From a checkpoint of a small transformer trained on Wikipedia.
Size: 16 layers, vocabulary 998.
Architecture: LayerNorm before each block, untied embeddings, attention and MLP in parallel.
MLP neurons of a small language model. Each row is named by its layer, matrix (up: input weights; down: output weights) and neuron, and shows model dimensions 64-159. Each number is 500 + 40 x the weight over its row's rms, rounded and kept within 0 to 999. Numbers have three digits each.
After each neuron's rows, "fires on" lists the tokens most often at its 100 highest values on Wikipedia text that the model never trained on; "fires after" lists the tokens most often just before its 100 highest values on Wikipedia text that the model never trained on.

L4.up932:522468525439555517474454392481533471468501514472475548508540490507546470546452514509508511482532494492442455568446535413531558496518534489404478437495500572548540536474462514465544481518419414501478482504517514524504557451539515480506455549491521457561532580473560482509499544515506495564
L4.down932:468525472514463468512548564479476498521504474525501492458440454518517529483507514502474497505484512452558518491518509539463481502514494521573469541481473453492454507472460486518480509565553569467520584516491629425420455558442527503485537453461452505447457446524478487482503476453563430540
fires on: "her", "ot", "ill", "n", "am", "en"
fires after: " m", " p", "r", " K", "p", " r"

L4.up899:527574482460488444503565469472569491523434499498494570489573470530521549542479468571464508470459523467552509484434550524485474476478484532525469581481496471465498578485471490436523501469497514518505588583530500499474494466552478506577529460471516535466549514433441424450513489513542563509
L4.down899:483481578522502486490473546492426491439586532494555489501481532500467548440467488469521386548488488535412419482558455523479490516538532494508453371494504473492501405479435454489486538485475479517487475509514561455563420527465509445477482568502551448504453492587548521522473492548517443535
fires on: "t", "el", "ic", "ue", "ag"
fires after: "S", "od", " ind", "r", " Q"

L2.up987:492504566444475553557494490538488439487505492448493523513528522550488515504449521493567453438553503517488499484551439492526554461478527472498479472532489491445531532460492504490483495521486467504505424461461387509513513443531471500511488518520498535500568579480586532565503510576463511510
L2.down987:511516496547504491434501534486519511498499482516468493442453461489495510488539541496506521582437483499534503455478554484501441494481528497467540532422519526495448481481527570460561545497557588471482537532525605493552555574507498496480535463461516453489435497506441481467505515454523484522
fires on: "est", "ake", "a", "fer", "ough", "art"
fires after: " r", " l", " K", " m", " p", " re"

L4.up418:493507439520436443572521475550501489502465554581522516455455479482483502499513494544496532461567497508577547477498500416481495483517465517447441549517510472514518520464491468528544433496542541529503505515480505523497545531454529590522542511478456578510472518504466523489499504549527487440
L4.down418:488444600499576561448511555490505480504537467444423517499535519457492519526507522503514481515467522455463439552522444594507567515542475531539523417496511463466453484513469582477477567478437486509468519493524499548520464420535508459467430491514453429499560435489576478511544478454518516530
fires on: "ru", "v", "iv", "ed", "duc"
fires after: " Feb", "r", "ra", " in", " s", "ir"

L2.up495:574488475557484460446507528524510499514492595511553564464531539480490508510538472452504497410466501457489482474527431514434485536452519506514601501454448508531516605523479464570505582553525514454483483508477393548466521513535511477522520554500544472515514508480525516521545508486506477497
L2.down495:452476523464486513550448489495439520511530414542488444514492481545537514498441502541473478575535458542534575536523539455527563486532482529473446454569547497514538397432520503468484462500422499585507490480524617452526499494487525510489497445498433550470487500478492488440490499555509536536
fires on: "ced", "man", "ames", "ave", "olog"
fires after: "re", "oun", " g", " b", "le", " pro"

L2.up21:547480464515501497497501481482532394463480509539481579525490578451503441491531502405492577518485464514525462465542469535548473484489469490538518474470493462608522504512466522459476435440460491491532449483483500593410602473487463507513487540502439485521508512518523483585530460492540508508
L2.down21:495511514508481499515535493563496566536506462486530431455507468529471527507521466550506510453524519488520570547491501474429537504549512480519497544497493471443463517521545500541498504558554495504478567561557480370552387467534558514490540479482548530473500451464449485443464492527475488451
fires on: "o", " film", "ment", "e", "ilm"
fires after: "ic", "a", "ag", " F", "az", "The"

L3.up473:410590544492486516525566475494562488568551540472423468512486575567524506440449541457471481504415488527489401508490539627484545512476511499472544506483518469486436572445515502513482428480523525460465476485503462424452545505501515505527436533534472494492579485508471448492539502498552427500
L3.down473:557413498492512456473430543477515504442456481524575510480533449476460496546581470500551515499560503467527590494473457430489469460535504465495450481521467549482545466503502475499522581529487510539598491484505559566527439541483446528533563452451494488492413498469515523520448498489438545503
fires on: "ium", "ug", "ie", "ce", "t", "ate"
fires after: "el", "ad", " re", "et", " F"

L2.up791:482578541519446472506505511487463438502513580542469502534551522473511451490428420568546508469503473567474423504518472441522532481477466582523499506496485556506505512531500460470458481503487519531591484576508540492506481490549542449424559519488527547430472532447530442474443592467523466529
L2.down791:510468476488544511476482481475509553456485472510554505419451489526478548464583554431495461509494532529516619495440592553468489490511536443448491492520466504476489488473491559549496483485481511460412559456486493444471526471510463540578494460522519471546525473487492560520589415490479563487
fires on: "ers", "et", "es", "ue", "le", "ing"
fires after: "u", "o", "im", "ak", "av"

L2.up248:506442479484495458504493531477417452552538455472466437509527466472494481505428528490507471571531443446537605455502482572540375488488488523476481551465522513443525469497515502567535475518466451484505477485477529526503466455478452524496486519444470524546499541436497487465436534449552518542
L2.down248:563513505485517526431484423526570561469501508510536510465488509555538538472564487507482549448484533489502466539514472459484604455520554512557520425529432449530511520525534486454493538471532554470515462514486481490494523520528489433474489468522527475490465482521506496553567503566457490455
fires on: "ed", "t", "a", "am", "ar", "e"
fires after: " f", " l", "ron", " Cl", " F"

L2.up517:497513503552498459552506550594446479500491557444512504526514549444517539489496452560503457535508524483502515408516504587441441532457500583430593466566486532536530470458550471407481577471538542540525443530478486536437515478546519471499595479493456505490505534563498483489520560457459470409
L2.down517:536483502417471542450480440427540513498506466500522535469450468537502486512510571488493525450534455519465454550566494416525539498529473460575458515458512467522468490522456526512493483519478486451468548467489504453616456496464462547528426551497535491481477476480508516525523475482529508552
fires on: " rele", "ar", "ut", "ur", "and", "o"
fires after: "im", "em", "u", "rib", " was"

L2.up635:566464499441439460503522460458431517468484561487523428495463459602513449485430506511536500538525522458491494430566497485472463488510431529448482523541498453487530491509449521576520521472512539518514514527435520552478542468479483468481474506497468489540499567479503521445548597450507455503
L2.down635:459535473506524562474480557514563499551520404487528588563508573447501539524529491452432499439491447513518504589444497514528548508484572521547522477437508530519490527488576529527490503456484456456488489447469474473515491531536493571546520519535538491482480447528504451520462422567503507499
fires on: "t", "le", "ar", " wh", "l", "ed"
fires after: " f", " F", "ul", " ab"

L5.up461:483496483496535520448524458426506538441523455521486495437504512506468571494529520486516467469538467538525573537419470467476546494523476480526553507512555559468433539464480548545545526566532475497550537577518480588569526558481466522539473505414516464521448504516451536420498475532500507438
L5.down461:522507541474431499550459556553469473524450499497509502502508445488455475521495485526516511504473471461456486452553471583483530528443546530437494538500475488639508500536461421473471518485455490458478502505526549438410480473408591566407493478529520480486553482492490515555507537549511540530
fires on: "ain", "us", "ina", "o"
fires after: " h", "ol", "ount", "in", "ian"

L5.up890:505546469496497480492516515551441482498557478522515499491546482517522485598482440557503556466468557435449493437540487496450476498497427496493496545533530426506508525505568447507553534540497540470500529481495483536548512469529488469464558502502465500501508489587502464501525548495518546552
L5.down890:488515542481536505541483499546530422554492491509429480546559521527540489531462485395528462524523494553539466514473498437565468492480485510542504497526464545474535537424534519443524490472495485538435485430470456499487511521504575516538483511507436518499482481442422487512431582584532472407
fires on: "t", "ul", "or", "d", "l", "us"
fires after: "t", " T", " S", " sc", " O"

L3.up20:499451513430545458467520443584518512516448539551503441501490454511496570460506556546472476564519484539507511573571489533486503473499489470473509430501481522469519487465459518505505513490491493527450525539474511475526480380529517532437478497504462491568554504514505562536496469488473558440
L3.down20:543483541493495490508486463440526479492541470477524574479492513503480438525523397508489549446473515517466491449423488530503489610505512530542532532484526456472516547522514437534498511480486463429533438461505513509495536561460418515446514541534500442447469533475477433474518526511541440529
fires on: "e", "ina", "ed", "rit", "es", "a"
fires after: "or", "ol", "er", "id", "ad", "ap"

L3.up501:440500492469500470431421574509491480483478486530481500460564498486420514589507445432476461531465516507532463503512449492467511543488513504447495489493543469574581533469507547567467553516462517505458500497520589548526550528503475541510513523500513506556562451508501493476501453577489619509
L3.down501:509484471516448478519562490475489531581545500521513560448475444507526435464542506543533481511471567521487467564521486483585458516530512456519508540516499517485513469539531480499515464535456469491531522445436397421545456477543546470439409510505469428437520482525527464433514522425470419565
fires on: "e", "t", "orn", ".", "he", "ron"
fires after: "S", "es", " b", "H", "s", " B"

L3.up327:556526503461533483518472521489488527532520446573569545500587488539513459465511461495420575538393511535596486513497503451489495437498475485513498536538559498474475446545473511537547523448492465470547509450487438471529495417437471552544493435497440518482455526532441510506504490492492573457
L3.down327:502518463542473555435536435528516510469492535471443450503407453506500569608478511520559463446544509488459562437523509469546505566570480470517441468490436449519546571423502455449479483509552527578489450543500456465451510544556535440473477540480483459517531474484552493495512510565489455514
fires on: "al", "h", "am", "s", "en", "w"
fires after: "ot", "it", "ec", "ak", "et", "port"

L3.up311:456459458495555492530484479531521510546547531523481522529422396475449476461514462520521500532431505465573621595514519507527465473493522500428497474516471486478583429471504485552438431513445495465517510490495533481466481457474452472474537399488513506549501525441550476457444522524471499463
L3.down311:537525501486467538454504473452491533476487491479561519517457522538475522535411527504452563414536550537474454437478494503443515584490516480528493534484528454551477489486450442428467602508525544465514506565493528504501540484483422491470506595508495454416528471517445484471556514469471478509
fires on: "t", "ound", "end", "ed", "ell"
fires after: "t", " F", "ron", " f", "oin", "end"

L3.up930:458462470471512548507401509457512522520549475461541475484466520505483478485553481518500501494623532473515479515513500488417485497541516514525471569506515517473483423456455504523522427546492568562458464531458472509529557547553524438564486523483528514536422483571548476491453479460496474502
L3.down930:560561572519464455467569549570485512512525500481446529485481501520516508541498513464569503524446480436488537473480421498504502489444519499460488474494544496505547548543538423491502549509524495471547541474552567504478427520461475505458513426553462454492543531517466495495540530479487538495
fires on: "w", "an", "k", "ing", "ore", "y"
fires after: " E", "j", "b", "er", "e", "he"

L2.up841:527525543494576531470548479452536535554518544528536488518515548494499546529564500517435510511508493545518410504504505516462548573451553547560554530502419529466483442490541457418558470493535474643518554510493548489511483458459460507515490527443433483496504469500476449475474499496458505481
L2.down841:494467458510462424565413532532456460454496465497438513469533486468562478476404498496561489501478499438499543533496482460500502466499419550490490450498561465519514588502422500531439442510509565408489445473563433457481486538542533526523544476579543537492490547508512510515517478458495500503
fires on: "l", "ot", "k", "an", "ampions"
fires after: "g", "u", "is", "é", "ri", " ch"

L5.up483:519481498463457530541551492511439523488546540446522465599491454464480502546506400497510556519515596439509501539553481535457476488535490515571452452552565491576549483486543538504501484519485485519492462500486531547511529510518482559425495496533453450527548492494468455498514485510516543542
L5.down483:537525542504601490545479452460493418423497468537538458493519522473475472528440543554418477553545477511455487498581512453502546493510466488504450480491436502569415495510527513467475526502514484510384510413538547555460436539464636494435523466514516488513498487472496528468527578487492526540
fires on: "t", "d", "or", "ent", "is"
fires after: "t", " L", " O", "-", " I", "on"

L4.up441:494457494548450521491459501564519545528549582568503499522493486509525480520490526478509456471550510472503494535469538500476505502467473512459472525484591519460502455567466474466459522497550574552577414502541575470542467495472476517441475495508492480464403418536492481532497388508543536480
L4.down441:502524559450550484483487544436485483543449541508425518582520522441516485472535454565576562519427530514474443532511418513503443460473525517516579560488424481519534470512502590564528472518411435471481528496541472549538533467485554514502519473518529539498522530526547496520471630523491459485
fires on: "al", "iet", "et", "au", "f", "z"
fires after: "e", "ru", "ov", "iv", "is", "g"

L3.up909:441460475476559483506518429474547536490499516469421520532469477532513416485511493486488515481570462592510452468482425391513534511482506458485495478473534513553540501548481534450471484449487481500568505505532585463511477484461537499513507501440545507434500506421504540536502564479476543563
L3.down909:523547479536499599509438524515463476460526425499594518511585486493489503463566501496505480506466496494549510527531499538515480519469519490480499510527494532509499492437560481523472462518505517511467489457461363497541558491449481491435497572518479494567552538507563457489497464522513519465
fires on: "an", "et", "th", "a", "es", "t"
fires after: "on", " c", "o", "u", "it", " an"

L2.up438:547491498489469490486496480512510519518535527567513465488532508555497493508473459545562503482494477508471513514503511515481471492573487581481503472543451537524596467483516561541407517436451454447508451544466462552525507535486498520521447525559566505609469475472504509437529509462457485517
L2.down438:471496523435495538547524562502482536493496470493471577514475505519529466553529577460432503442508527498482534512478423497526563457465509480542496496463511464484431548488503447471492434529496527540523513493470445457449470489581522502434540508477516484427502532572487546492479516555583508506
fires on: "le", "ond", "ar", "ed", "e", "em"
fires after: " f", " comp", " b", " F"